From a checkpoint of a small transformer trained on Wikipedia.
Size: 16 layers, width 256, 19.4M parameters.
Training: a variant of Adam for these matrices, 5568 steps.
MLP neurons of a small language model. Each row is named by its layer, matrix (gate and up: input weights) and neuron, and shows model dimensions 160-255. Each number is 128 + 32 x the weight over its row's rms, rounded and kept within 0 to 255. Numbers have three digits each. A neuron's up and down rows have the sign that makes its largest values positive.
A block is one neuron, or neurons of one layer that tend to fire together. After each block is what it responds to, as a language model described it from the Wikipedia text at the highest values.

L4.gate872:111051092107149112162139120133095124127124175152153141116164130132094087112122082189117090130155113168087148121116101105134124127112153149091156096085156092120146123116159156156150144116110150123128166141085078109112127147199107141104082155136077121065107114146189099075123137073145124129
L4.up872:121151165177156079161177122117174148064107142157154120205185139142178076115128063170120127096090154132129125071115070127130129137169167114137096167087142095135087149155157141119149183167165105145140128123182130128096097165163131123194118102178147120138116136147136136127135121134071127130
Acronym final letters

L11.gate7:150085126158144098071169115083127135089129126101075086106134157132127114115127131157130157165126155108071114173149143090166118084096140108151098156158147081135153142042139118133150154120124163124113125148120127137091196100173152128173084161153094114123124087160152138077121147174160129138
L11.up7:102139121099095142114155162145123207109106078113104118086142108164126139142174074166161117121041109083142118179108127102138091141118115081132120119133151150159140131156175129094138197201164135178181147139154157095089134161092178114090125157143085082142135080130097122099099126157110133160
L11.gate68:137071114120124127174137061109157118128140183100159109075094115086190181188144110140128130081161120135129138086101094117122132124146106110102156126202078128103152195099149136136111132141105088039108115116087109098067079118120161127192147062105108144072135097179135094164086099164145147128
L11.up68:096132160053105194147098138105109142096219069137154137083139202142122157075164126132168108129160121130093165144185089115094212124158126114091150137131094057131087147097144090147172138123091154099108117153189172182136051108126144095130085150143090122117108145198147096108119162122028157155
L11.gate107:118091111116198131204117053110145132090171136125154140114139142093191110088202122125122116120102096146102030149100134121111122136122123111157174159107176070167140186132142097108114124130126144129174161159106133133131114139151153097129099158148073151087149112131121078128141179123080115095
L11.up107:101119141119111124130074091140102130140110137102164124099191142109169125103138091180130067133130153102139177113132103125124145119186086143182233149131113102119189149189234156112056105123116104158102152113085153100123150172144160130140083182093143183130168057192125130129104144131150115057
L11.gate144:145137048112124086144150118103093106137114135106142126097020124118120169079195136083044154126195168137100119154149147134099075104131169143113158094163137134165180159092154129136046155084108182112110122160141131094111101123127088113106162157085153088089118183099113199120085185117204123125
L11.up144:155104114079138081156137128138101113114126112089123091110090126127174139120150188126089141150200144187139104164169147151099103132082150126160126088139089110163171194076166170137171109114126191106111105139118093125085126062135127059111140159077074161104122096122094128100107121104136112128
L11.gate206:102087125156164127225076087133128153183183147129195085091092154110159146099161094110150142177124109119106087144124139103087134087150152133138102141156108083166158143147155071148113126151105122127197092111147133125112099110126149170156122108158061028094174109084139165147121132107090090105
L11.up206:141140146159135060143114116158171174156140227108140160130103155208139180098139163156100145133177125142149141160156158149106118154149143122146080206162107071084189136173142132140153077127150125130080088166120155088153197086111110124124122154099120075165182121113141174179136094117164147166
L11.gate212:139118108085142082093136114157140115156133168085110064199097104186126102090150079127128139119113073097114110099106146082166175141095103116092101105200102131169219132090148112123170111184064172135155161153149141123124164066153081178133136103121148157113081127086102168155118093098101135133
L11.up212:115147102173122137108090104125091126098100162118113141169160128115140106109161158087179134151148126110107130169129156177151092159189171079136116075187136088114155191143136119143159136174133113147157161141098171194113155188114124157131135142055166082128101124135046153124117123146136105160
L11.gate244:072101127104156102191148127085159075156117115157102076140089132195096108118116086071174191159175128089085111133154108075150143118144153140100068144120111088184176164070136084154115114124165154102111165085110143163105151106124164167143109128145115156073095186191128203131104120089098115129
L11.up244:160137109116163158134101074079100112106154158170114071122175174201107074071096070133123192087075131103129103105129106135147114123160124095127087197142143120130143048118134117053182113123106171110120066093226145108154145129104124139165135130151137126109137107069133156076107231050089117183
L11.gate275:152082128074148096140103084128107121145134147060156092092148096137204124142113160161109132092114110132094116130152123120152121126178164111159078170168179105128142172128154190059079124143111169135090141075112113097085169128162120102136096111153125124121115108151144183081151170100160137151
L11.up275:156114025058181135164077065138122157111090149106107109112104169128108150185120131161113160184155141140163100127125142101162151105124193127193096163152113138142124145104146149119093161090085096104131115130147175125139136100144141113145130088115065158154168106180147149090103161141098167136
L11.gate472:148116168138045096163153098099122123154103141144115105131110115120111136088110071148159140104136101097125156124117081069149166113149129058137045197169156079133216208114141113094120129109154163107108133128144165095122109173176105072169067122138109099134115132104130169143175112075145127182
L11.up472:116135081026117152151157060100095075129171153146157092105139091070095110172160159100124145154122111146091148135167132174110172105174092114103116117159161148130156184045139137182131067085133184066135155091163126167071103169126117088155086174115136140123087187163115147151110116191148211104
L11.gate514:064169118161107140132155138102085119086148127127105105113129111105113131102125154180096090080174159145160102111156133117085149123131137092089147127182152088126123189163104105143125096118136126097094113056133084121138116137128166069190147081144103161110048152170120066107095116150145198142
L11.up514:082114159155142181103158146106117123098169101144105130115151090130107112095154161154124100140158159183139112137139130164074119148108136104071121156181148084124154193139123102167158106140122090129126093094132113072113125103100200070165140133130093176126068136198136084109086126144175156133
L11.gate562:079090155141114138106096119075124079104128182119138105104099164122152125082142127148097196120176099154110086192130114051166172117096183116161145175210132112109188151140169158125141126098164117170080176189125034139119146129126097105167145107129106151123115088185153141161112133168155129127
L11.up562:143125116148136164154145124109116128088126094093146166102090097124148158106132142112119155120169134134154107159139164116191099130097130122102133120144122169096142180085174135140135133110067145102129134172113145121120154131116123082102097085132133061100108124126159167150102067134094152157
L11.gate588:079127125098127108112141113062152081108149136143134092084130178164196176119158152160157091112122140111102118107126134080117088064136117102132047143151144136189181174113129088102085129154085171179158101105106120143116127111140160124151139100162117164148164027136152116163167130118089143101
L11.up588:096145115157105141145125127142103113146151163158125086103066100139109191098138102137129127127163122093168136119089130097093124216136101157115126148151071121164062157087119145145120109110132177157180141147127107122148127166088139088091165111121126114086160101091117140124160034120139124224
L11.gate621:143108137108185092217117107132091158228101151152073116166088111193168113086157067117128174165093124074149126141078148055139149129154132125153117142149128110124179162151123131143130129069151141171101120160088149128111181153096108092108152097126163145133152098136169158120089120163121128109
L11.up621:139106171150108146174171166102087070181116130109123079158168180110095077137109052117132084113150067139099090082127145076121144166137141152127091119110103097078144148141126127177178131044162178149182103099102141095120151130109134098129089094081153160168127100169144136131101146116081167133
L11.gate659:105129165102156100168118125093118108136142122123125117108115100148193107133155160181154176162170099088102121126087106105200164188164152120159109182181189145104138099150118091131110118081122182135116092102131096158112145140163147028148099061094123100124157091129123221133118159113092085112
L11.up659:074148138166136136151116130053115127125148190103163102176146112133184106134119103140179218133096090149106080107082112140153142115190078102095136141176200129095112115180143084099130119090166109124146127101165066159093186096122076105175133127060135120085128102111115128105098190090104111136
L11.gate859:104110142153088126160167166100161121125123177161116092154135158168142136099147071140180192131115109143084118154159105107094146056103137102146120171154132078110184130119108177106074112175141140124153061115087125105111139087137136117175153122152105094136098136101084143072093163165138136175
L11.up859:108123167156126138157089165061126158145151084112164164192178137123113119136097114168150160104133141129071122135064147134132158109144132151132126153175112085142112127091103139074098138124130126112101074201125176158117128105157062089112098121154151172154145194134127142136177077052200161130
L11.gate934:131110136129110115141126160063127135108163154106095084134133085157156131096133051137143121126121116127118137144115093104152153181111130093089111126145176130108142155122092136104155143121102226139104098088078140179118176049148100054125163097100124096133114164193097184168128114102128116133
L11.up934:118170175167112153105152145086108161108104130150140073141149171156166113088149081137088129089107139165117171136110115164207158179165125124151131094142100127142127075121126114110120163115185116167158192144211132132114126164108082143143112101180141100160146186147113189156135075154101097121
Mid-word fragment continuation

L8.gate31:139120145111117154179128071131113094133105139186107151125119097177068104089137118133124196114087087118084110143099108057186079161122139166117137162113132140153195163103184095126020147088134162043193115101098148140148079043148159105111079125099119109151103138118154171116199137120152127133
L8.up31:123105151099115117140161110080124092101097197146084151122154116173057081092136115172178112102080128119084124172078158095153157158109105132191151194109135116148162135154106090077091126113115109110137108110101199127129087065128114075106093150117090096145100140074127129130155131157140154062
L8.gate378:117119202054112120139149093113192143080126128105137139048084170189176144081151109100113155145173110167131082158119110142164117104078147095135068136170163110141215196166165102139112145176091126104105110158148114100093124085143158088142138063121090094087137080166152119139158101137104133108
L8.up378:094124139113117133101143090149106118109121096086108080149140121166104084095128116112084107100096104102165177136132087137093112114165111061136136154125134171087141190146200056119161083148112152101087147089122172159147100047119155071168128125159188180162139092114086164124093146110139135111
L8.gate569:153096096165085095164140105129182136149107150151145074116087160140140091111179097149128158102120162155140098135138117121113144080124150045128195087145106116162197174119129122123110089148072133131121111105131135122114133127136145124148197132126071092131156079171104148111110143176154141130
L8.up569:090110133125196110108091084148139059103092174087100140152081040159144084158140127148129113102125097118139114145128129151122103086174099090114115096137124147131136126181151122116128144110160126099114161111097103179148102169113139110142149165083107126140146099140137179051095122151178158057
L8.gate977:133136155099146077140104119088127132152209122122133116091097138171154120062133102137127075125139193058089131100099086093132104095137116110170086149076132149179148167120092118107174112149129108163130154153139145120111150132159128164106129113170160161126160112148120127176137196110104099041
L8.up977:134096134134137118090116118170093129108121131118091159116123128126099126163105075172138124153101132084172069079168085145184088147206093100133129160172108068089174151091178138166125103136141098122094101140098152168135095132096169100127162129129145129150072124129158105086112156093108122101
Mid-word fragments

L11.gate33:105121124050126134111129070082225109057101077098105105131142121137129105118142127144128133138174116109081077172127109104140101072110162127129129100117138107188114117117129103143127114143058130130178166069185102167078071154119147119090081107112133134081147148112161131132058160126097044103
L11.up33:138148083138140145168207149113103096162106164061145129129119104088149110098130190077110176117136122146089126144107185153126125175122092161127150148086165084068153084193081123111162122138120116119096091171129155143092148092153156153126148155148117126126054140196076118110131118144168176094
L11.gate158:114119156085180139104115132159127156135123114203119141169146163142129141182104151162151120098133087103107085104090129106108109095144120138084112142125255145154113201147061107128134093112117157147130155076159104152130076188146121136151117086223078090115126128088121138149116146111092144158
L11.up158:154136166102146181059088137143095177135136140151126150154145090107199147160133132087147124076122127120091092092104110068102094197146113121145131121150218106129109097139098137111162153111173122160108171080171095157157150103183147180143118187147107112160156163143105158163144113145200173166
L11.gate291:149110137113115103147117103168117114135069121127170175106098132213149124139128153135175118132162126085100117084140113127159110181126079128143092152119131125200143116145142091087155079122124205096180172162092125144099086092163080163107129143114205085146181133117134127115180172085141116052
L11.up291:152067148123135072146102157079126136148092127157107107073166122106138116178196137153158071095146138071136086087070153106211076097105147085128174164148142094122174150063120111156131149125169141105187107154101145160133192095105124123125138180105157159166189122121117134086148178128103136155
L11.gate531:163087120146148096139175111171113154172105097112135092052061101126051120099165158125193155067105115041122105167074108079136054155041142113108149125122217133163134198142139126101133131125153162088169176119131116086133162103143088111146152119154152113073147152107131154110134114112095114080
L11.up531:157080107138092085084167144098113130123126139137087153090086123120102148111188135151204195135139096122101090193131123107099074147032112123153144112103176135149111192156150138086129149135172151113173159147042082173155119113159116074154200172140170164086121127156188201068112081110104098111
L11.gate572:139135137114109133096181128172195072101114145127137132129117151190159130099186117083128152151186131143107098148141111093116105126124140159136114097145108095181197171145144107104160117120139098147125183116218163112104099070140150140156150087078160113124082206054128162136157119084096116103
L11.up572:104157083181172142172189133108130139083112097147160164097170118112106127118127120127125133135131133180147135091134122113137095190080118142104121100187135107112158134148154097159181149149192072184079128111072129116112170179133073145163081102124122071126134211095118144073116210189142126125
L11.gate703:150155151137113174114177144157174131144145109171152132082132144085180106160136115107159227051134138127077101121119117125136075172111150087114126163133133124187130146081149121132150148134143090102137114111124132071097101146202148077157157135207068097105125128128162090129095167121130189143
L11.up703:152135154176108109103151141157129113119126168165115148141106146090126157140115106070115169093088117155117108135144171115137119136128186106159097135109147167151146111148084146110136142063133190126110114107094109125137148090216067116133140157142071116164103147132130114078117167151151146103
L11.gate730:138101140150090137136127041162175160238092117156153109127111107127124122161141069129199056138169118135064152171148063127086132168110151098097158130117157147209116122110128133084169117147172134157140148090108160124120103016168090073129194109099071100090103062059105138123125113138117127088
L11.up730:190094148197084127072093101169120149229108131134145128134058111112151184167133133135172119117178109133114118156135153167110089203106114104096180068136196107150119085127109169105178124107156177091106134120087154112148162064159077071127178095054090064112103033056082154095119096113155125101
L11.gate757:154084204114171156109155123146141134130139136160122152105133114139167036114106159151154127114143127138069113148152099115098094143139109132066146107119123141169153146153093101137104109124153074112086097141145128156134154128152136124152163096148148100151104120095136189121148188061118059095
L11.up757:179093089151101125132097089150086120153100109213115151105163160137116092116118129180186147151171178082104117163116147162149092178038066123113149112081194142136142218133114092125148100109135063170081116152157100145092125126138068136140165143142122180111104126119133132082137184126115082096
L11.gate783:129098106123177159184129084103148075148151056066099134174144109059162082164149157104115137141162079155097118126122111137150117096082200150149123106072099179119145142080150096142143164105098098122130168118125137185105112127107158093130096091126156100126109124129139121101101131181138121135
L11.up783:206140093131164104160177074116126124099157134120097152153133109121101172164139145132087113127147126162090074119180135184137132159143140161123167172158099122118190151129142157114118079061120100114118138125150109151104142118068207072142166172168109127115096120157189132122109119113076170036
L11.gate802:066103110181138128137099098189150122099139138161111133128076080145186106129181125106118116117092091094089079071116107107146098181090063079051115099075107103179141083036094126089122102132168098063162126123116165075164149096126129118168064146105100145110111122124167135165122162080065123156
L11.up802:095137192146086162080131099135160190201111076109105128128117112069145141150098118128058087159108121132111174121130112152146174131084118104110132091133142203104125118134080153138155137144151159166172094087116120132131133109157151130188122104115115120129113128133114098080088118126143163136
L11.gate806:106114106159149101096114106111107135074116180132131182127098148161097141135131133102086154137194117174121115163116068140077147156057154104112111083106203116130137105142120113119120102150069086107090122212145132127119134121170110145115140035210140168088112124104144158174148103116122087143
L11.up806:152130122179093169110141124129129163168099106158097120116089073093105127177158154091074150155163135117092184115198110163078142084088124124141149117123146112135157107112143137093095093152132131103157133154125133126152133126157095105161161142144150163166058113097149117168117123100168087165
L11.gate864:130082138124115083186189109106180164127152164153151180147100152143135136101188106143117148092161111099125108133147142108156107148090197112123131131160163097154112184100172122106121091152079147151113119118089056126144140088169117111119108155187088127109148150165126131082128084082103162128
L11.up864:126117116150149118147139123163083138163134176127162087121171154114089142089151080118154150128156140154117131090116121141137121155141124066068148132127141145111091074081165104141142147141122119143084155071110074142164142137136131183108142137166103124167108101158112128100049137097157136069
L11.gate866:139069106109109127141059117153131168147133111159196123121149124104168110156146048165108148138140144099113123110148138113182140154036120117156176121121153124142123086082123127098151157104212124106181122150154102116175126159180149101166115137138123126107172066203138109062124099083122151168
L11.up866:104070098147150124097086113122127200207148094190165158094184140134170166155148129194166097141102133124109172143156122128162126135107169083152153110167128158119139113135145129122122133099180133061174111219173120149169137114168115066146095117124112166179107057202150129089114198113140091101
L11.gate883:101087139131114145141078143179172100139123178167139091119096115116188153059117096137115126135146061157113096113096117137158126165144070119139096080115111088163161112099089095130092119125161165105115126089093128146117145066133083098148145120115143146187131147134139129149124132171115079095
L11.up883:116162144175140102144135162133117113121128135170164135096099127160135103113170095125082119092123134184099142126136105141125158105102119079100120154112184120115124098155134081141118165118090162098171127093130104175133117093090140084081097120089092132113145065059128110073172165173084113092
L11.gate945:168160186142103187115165106113107086127115091153114142110081104117101154163133157093155131161184119070083167093177118126112139184109114137129143147118148155166180180100146163109138142156182116131184100065155095124108133121091179103127133155149163147109119167064169157114103181033089079106
L11.up945:131124114148152166117126086103158204165148050089178128117147124125063102169156110131119146154141114194110110199140191162243073130101102174101103106102128141132100162104133082080172112188113136072193077124137112134110092113109103124185174146125144081114110130142111113104152081138057141133
L11.gate965:140143123150165075137163148132081115156092133146051152183186130112219195145162164116136082103168165126123149107101151099128128158115183126140134106118126151082170097103122164146158164106091115131120120142086110168129115125186116187122036117149097121095071147120146155121092219154152133125
L11.up965:131124109096167158135144133181129170126213101131186146116103104118149139151147141162179074178161090111119124115089121146141142155075123197166122107143152123154081076158152152088103088086155115101058154098080081131118085133069242125125161116119164118127172144125129085124111121137109102070
Decimal digits after points

L4.gate787:137086128052111123145159126129094118188098103165119121134164063171142148125160121131116121126195079110106129162105102051125141099086177176156153123122152206138192196101156139136049175137143189128168168102152107133174108109155085135066167154180114167125098077135171089100158070126115122153
L4.up787:103151128143084093149168137145099064181102104120124097125153134152166136091082109163107155169113117141097119152122155091111122102103114108112084117171146113161166153125143110138051115114073171110170117128129096136114186208099136115167093141149097139146142110146158158135129092132108136187
Mid-word fragments

L8.gate145:129064095062148140159164103153155087118106122139123154159086126173129111099119143140140149082210062186122098079086116148091082184105166159074131173106172106085122154112169139145143119096131130103108130168150138153112153086167116134138118088196107086101148098139191152138113156079163139086
L8.up145:138123097101106077134166118107149110135161134206177118090190137162167150134108133112144125153182179175142129101138092082103115114121123144152122152134178160126142157185165135081123142184124056097184176187109119153143124106160094130095072147136104195145160123107128144180116143119151131141
L8.gate211:128108154144127155168119151126123114109108176138192107151127096162186177072115122153134153115132127133112080121124096159123153095130131148125094145153128068123133115111174082130114156107126092071158124157162173123146104115167083185147113124164154132148145060095164091087179131081097089069
L8.up211:101127142066151162093125119123097114099130129138090178140131108128159076119118070158144095149100119108117130126150126148117076180154122093142156138083177069124209115130125114122188129106164103127162130119124129152110108139129191136116065094071163148118135080125136055149117157099163124157
L8.gate380:104113147114116149148098095149128127140119199113134080161129131142191108116088092111147118136096127125113093084103083085154114117148153155123132081081143094158144091097160139106124160101126177122150165113111143133121112115160094190128093088199128137106154068121170116139152172077074071154
L8.up380:109135127159086106148129079163175128096115133141106078205164122108103124122131062150105134092129122151133129085124120112170142172158103151141171154114147048089129113119135104121157132155154136141146156082127162165135177149118101120147142105122133089081135071111123127049163151141013150169
L8.gate464:116138166103159129163153105086094119075135154141141146155170135175179107141140143136121159143123148092087141183066114031197090121127201110089109129151107187163135087102175106095106096170139141107168138120213111144112160084145153154183105068166060143110148083093154098078122173085105139061
L8.up464:075169093065189132169114107115081137103139126159119124162101183128119127160117099111115164108112115133151112152097104121131219101134125091131085087155145120186111142117182184102133170037140129142127139106112123163151147139136149108135145145125171088137076153108136115108114092098139120106
Acronym middle letters

L8.gate143:123078230128066126120154158153197112148175105174117155131201190053131150156170104134176121115153128183053127144123139118205130194127129154130128113083084111142124174113072105146100126132123146114085126140112109109082167106180118128171167086143137102123160112134150164150140172091103148113
L8.up143:109122165175056143087108133100110076098121104183111193137156097150184138163091125194062141138120130135096094114111132140116136097196140095077116129097164156105119104145132133128154154149111122100121058093072103101101087098166145102169165155095184084114062089150095161168095232120103158155
L8.gate494:172080170107126082120121108089161226128167183153128160125095162097140121138204074103158113117149111078079086134143129079101125147123145146137116128147182157125127097112159116129138122147136071160155217092082131134130156120180168182140107065099112122169118090108188116120134116126130125100
L8.up494:158128116142093070160111078118064085077151139124121100105068121086155126160160062111119108140128139135110136065148155179140123113143135102049101108137169115115181128095096157132118172126108108154190127075139117123140125136116138137147066133136111102088148102141130142112100072035131072138
L8.gate592:163081102156090142109135071065136142092167083157213123116062161107157115106175113096103107114159160142086094128158115114158132149084138104079135065170174135178141095084147187058111131155115133146135198146143069111130167126161146090161151066134152086137121144113138173149098102130193166120
L8.up592:132137149148127114146192109146114126094148120141046125139136106120155066112128131120134133140136117137117107136061137122099132192109151110137135131098158145118106113116072128178131140138120164128197112087146075172248140084150090168123081100148103099131108133176151161105127162069084132088
L8.gate904:155121132157110120141105108127181131168102106141132146145091178084127151138195073157131118139184052198051116146125124158138183139092199117133203132191118128133133104129158117094050151094133070164119134109113099146130188165119129091158141084201083136162110077110151153160122093084125159173
L8.up904:135115140127100121147126026152120125152099163108104125106078198093144143121204137158146140139086122142117131186033122129126110173060115089143211084125124159135099097149155150115032140130154103157156122123142081122152122117121092112138139083154139161125097114085154131162110123064185133160
Decimal digits in tables

L11.gate0:116124108145115115162102135152140112093188168117139100141126128177093154103124140160148179076130125067125105173150089060108083179119051117157158102069156096135178160109144083118130132122094136171170158197170140095101082092126172096175117137167124130084146087123174138125180102129140129111
L11.up0:112116158168089087096191153122128086147084158142084157196172173098139149121114139113115090108135093117097132184091105133181102123159173166138119097149116160108130083135122144136148114109168123103112115075126108112064098101126161155094114131149120161127051177171102212092094170112119159153
L11.gate37:161134185141097118069151105137169149144164154131110113174119093158104100083104077168142074111067109074102124191115102062121143120129141171145128105150136109143101116186113205115183141131166145107134192060161094054141122148112129097169157145107145139133123118151155165148116127144126120129
L11.up37:151128155075058093115169095182132128097174091144122131174153122141106132074188118154116169142098095123116153179129108130150161090145115129205144128101136093112150065158144142085162150093172135094121177100185093154123164156134113168164098145168101149141156144153112096109186147169104120190
L11.gate66:109073139125134135134179079105224089093172174090160087102101133113071170135135114126070153047173122111130096088084134175112063125110105114106175143139136071130144190099155075153130176161163149103121146109160154145103112127139107137120117103078130166074142071123164158086119182105102184133
L11.up66:125075155145123085111102105107174170110131152173100099175169143159165147124134120102156107089100150115116082099083143128163135094102134149087122138105096151125109194126187083127136174143118111133191120124121170176127142116126119090140145039136080129111062060132151136087187090122078196109
L11.gate97:099142192125078162119157126133145096132096193112163079112140105110125061127138033125170162170100151137083142146178084072128141136139124154150168135090110151103148101139124130072092132150114148110178172089129163120085153088153154177110119141158170170145134127113127167152173145131106098117
L11.up97:126189175117132091097086135111163104125119121107106050127141074161148150083152082132150110085086109123086105164119141088072186129133123121075102179158134131104161126138132103081117100157167112103134160122173145145110148151110126147192078149150152117156124065137132200082183125138076159137
L11.gate234:088073132063147084165120111138153118149102110107152106146111121098065084168097090156193188154182151077114096117069094092102162145146103165114110142126184078150127157079152120184088210104053099147135152127130095134140085129152142134117156158133129154091140152108163136145116048131124152182
L11.up234:116063110075148055111064147148171117142121119133115129122074114129182201116120039094103084102110143122128078118118136081107111151118128144117082086121116109154133142161126125159092123137110131135148136122168100166147097112056134149091124120094169121134153119106102179111118112073069166159
L11.gate258:105088145110132130124155121157164134128115056149172139143123151121139120146148077154152065133136081152102127103067104085178107139108136174082148134085100148136144108112122138118132172084052083128097096148146110097146084126147161130145100057161093183087151119135146102141094119132090143177
L11.up258:122124116080122137135133093184085147124138109119119131152118139142144141154148145088123114114127082139160082092127085135206185057096083202071115109140141152150166116152136110135124150063131145104112103096158144089146088167098141144141153092171116096082159074102133141141101121142125097140
L11.gate269:119134120132107166153177112162127111089159158148125115150127145110119127152144090151158175111085111111114105118098169120153146138111086149097136134114116115100124089072148134153142139126157077050175116100165130095076061115070217107182092132165134103077091101168161150123084163119047097162
L11.up269:123142100135106214142154120152154071099166070130111161162158063162108130115133129126151180115111053164128071134159127111122084109115117202111100143094166073118150072106141090106121128096124141081084158095140142112107148148174148169134104162203156141144172166165110126102135127098080142164
L11.gate374:177123133087097122148117134110165112132102148148114163154142105110152128152136115075078127083128141099133167097084136129146154146149180116146115075097174118132151106136208126125109184133127165155145157079111111107134159170144119190136154142086087075098240070126101138145108096083113149142
L11.up374:173104113082122113101080141099158168110098127140101154116147183127105108133108102141119133137141115111111119064091117124090170133139179142179118064119184082146112111142165135160170176171153133130125131087096183123106098149143119189161140175080052112120248147135133110165132067127108128149
L11.gate410:112069096066042144194154057101146143114127164167130080131121170106141144123128070131167168082128138107098064120141116109190141112146131116066129121103154119142152167064160095138165092183124062146150139172129107076105116102136132129086156159165158145153137153117137131068148115087112199169
L11.up410:103075147097134129143109160141079117109116206070110163146221093160178152178111112185097116054134129126141151126134146120135156133138122122098217119129069118077159175152150108169142061187108105122181113126114175166150135107117137109084097089141119079176123099080145152143185117080088178121
L11.gate746:151115119083180137159146084143114132117147117191140080138140062133147129120148149138205128082111169078134077107192092091074150033100120066135086103184157149131169194115120157122103159171120181131194119062090114122138115144138199139137091155096068172118093075097132171147158085150063133113
L11.up746:113116097131178142097093086153094097104083142128163115147170120097115097149113183107083108122110106070122061140206110098126138087115055139094126165101127152148187146106124157123132151147138147092167147166175152142119124134172168122147131151079109166071186120139111066162070101120137141202
L11.gate784:157153117126130120096152099163111118144129131162134148139106143144131122157115105183069143089129100104140138117124161084196157118161078173142128126112123150109119099134107178113109150123146144107132128074075073087153060134167158160182140063128108147081183113112119109101165106143047118138
L11.up784:109141154110142106143130119168128105167118107153147135112143163205130153156097141122095161135149040044137111155130138106181114113143134224132136103076085128121121108178074148132134171179137116115097139112150058097156072107139137144103097065157096144103157090120092099105147127146063133107
L11.gate798:107109146065123141145121085086173114091153150142088139126073137194118140096088042166059136165135107108095094161072115087098137132127107129129103131164136062144121142165137129087149114167160139108199108149179130103101104092137128118182125107143130153135145123205107141134143170111096093114
L11.up798:101136157098079158164171096160066135104138157133161105117116107069073157140179136148137145116064072144116127077146174100158070066150143137158153133172147079098160082115107069170178129178155129160138138095138134102108142136121176078115106146143151167064112143121114170114166129158077110074
L11.gate887:149111142092135117120174137164148189106147099164113180187136136145160148130163121152179138063114143072117108123096149109162130213092087189179149130064174125101132145083213137104195139093133081158161143135143175125116049126151136152128109144113152199129104149120157151105161132113118141079
L11.up887:099130173118126106135171092160136123104142145169103134165181164135131138131139067160140140166086114073137084121106127085141148154115074120179125101108103089125081127124197122168165205130144113130144148187148162126118073099112178129099122130198209138100142113147176132134158119161086126074
L11.gate900:135093130101143185113160080109148117163123115145193071125147115183132150108123110111093140111138081135121120123072072090115100093132126101087115173157186098144163153108133116095157164115139189153186176161161089148134158117185123197123123119183118120143149031133198130126146107084114150155
L11.up900:098120103104158198139140131090142105154122079124177077169124120195159159151099105124109174084096157130147144120072095127074120067173105108078099127122166106100115195140148099085162185121169192136171170149192090148149149165154086175130126079140116152123123062075125162116140162087089150144
L11.gate935:116090109056148161132167145130160120128109135115164137168131077119109147148091118113174186108044139052168090098124101066132131080146152151081076123081151137158150120165178111126131181137121168111152141048164126160140126175075148145126128108166113176122189124137106125108111143168091137139
L11.up935:095138138160117149151151056144145116139141163148108132166132128185147171118153100173178111093064169071074107139110164177151184090130123114046148130087159121130077158086154140117164168165144127142126169110140140105143126134110148097125140108179108172073101120112151133107192074151091140124
L11.gate937:100112142108113144162092077085157159104083197163096152147179138148148131065181142165129112067136084090084082166094104101114131123109172103109111145105152085135172130146126144079124117144136151113157170151173132136125097114132180073206148119142135135098140139146174152181112142108106150160
L11.up937:132134158158128090125161112108119159101166096169128163102128083128145136094136092139213128126110103056146089130154123178127092167173137121107127144161161121158157120124147121134112103134148147189162083224107150123132171183140129151136141171149187176165152165158112130108156098140149125119
Second letter after capital

L4.gate558:188061176165112112116109104126157131084131177143162097142145159109162087170182085134125110160129089146060118150121115120125105173146190040114166139117078145144111129137135139098091124121139118127138167083162064142162177094130182130183137137129119069161111175111080111085121151167164128057
L4.up558:080097100164136117184130145165162144129134114077128172133139136122121166158134135148204153099200130135112095174110162094139114145061134176144201075118098139165138083147137084154090140083137078127167151161103142132147146136163098104151090121084147135127126105128146073146105074170064140144
Decimal fraction digits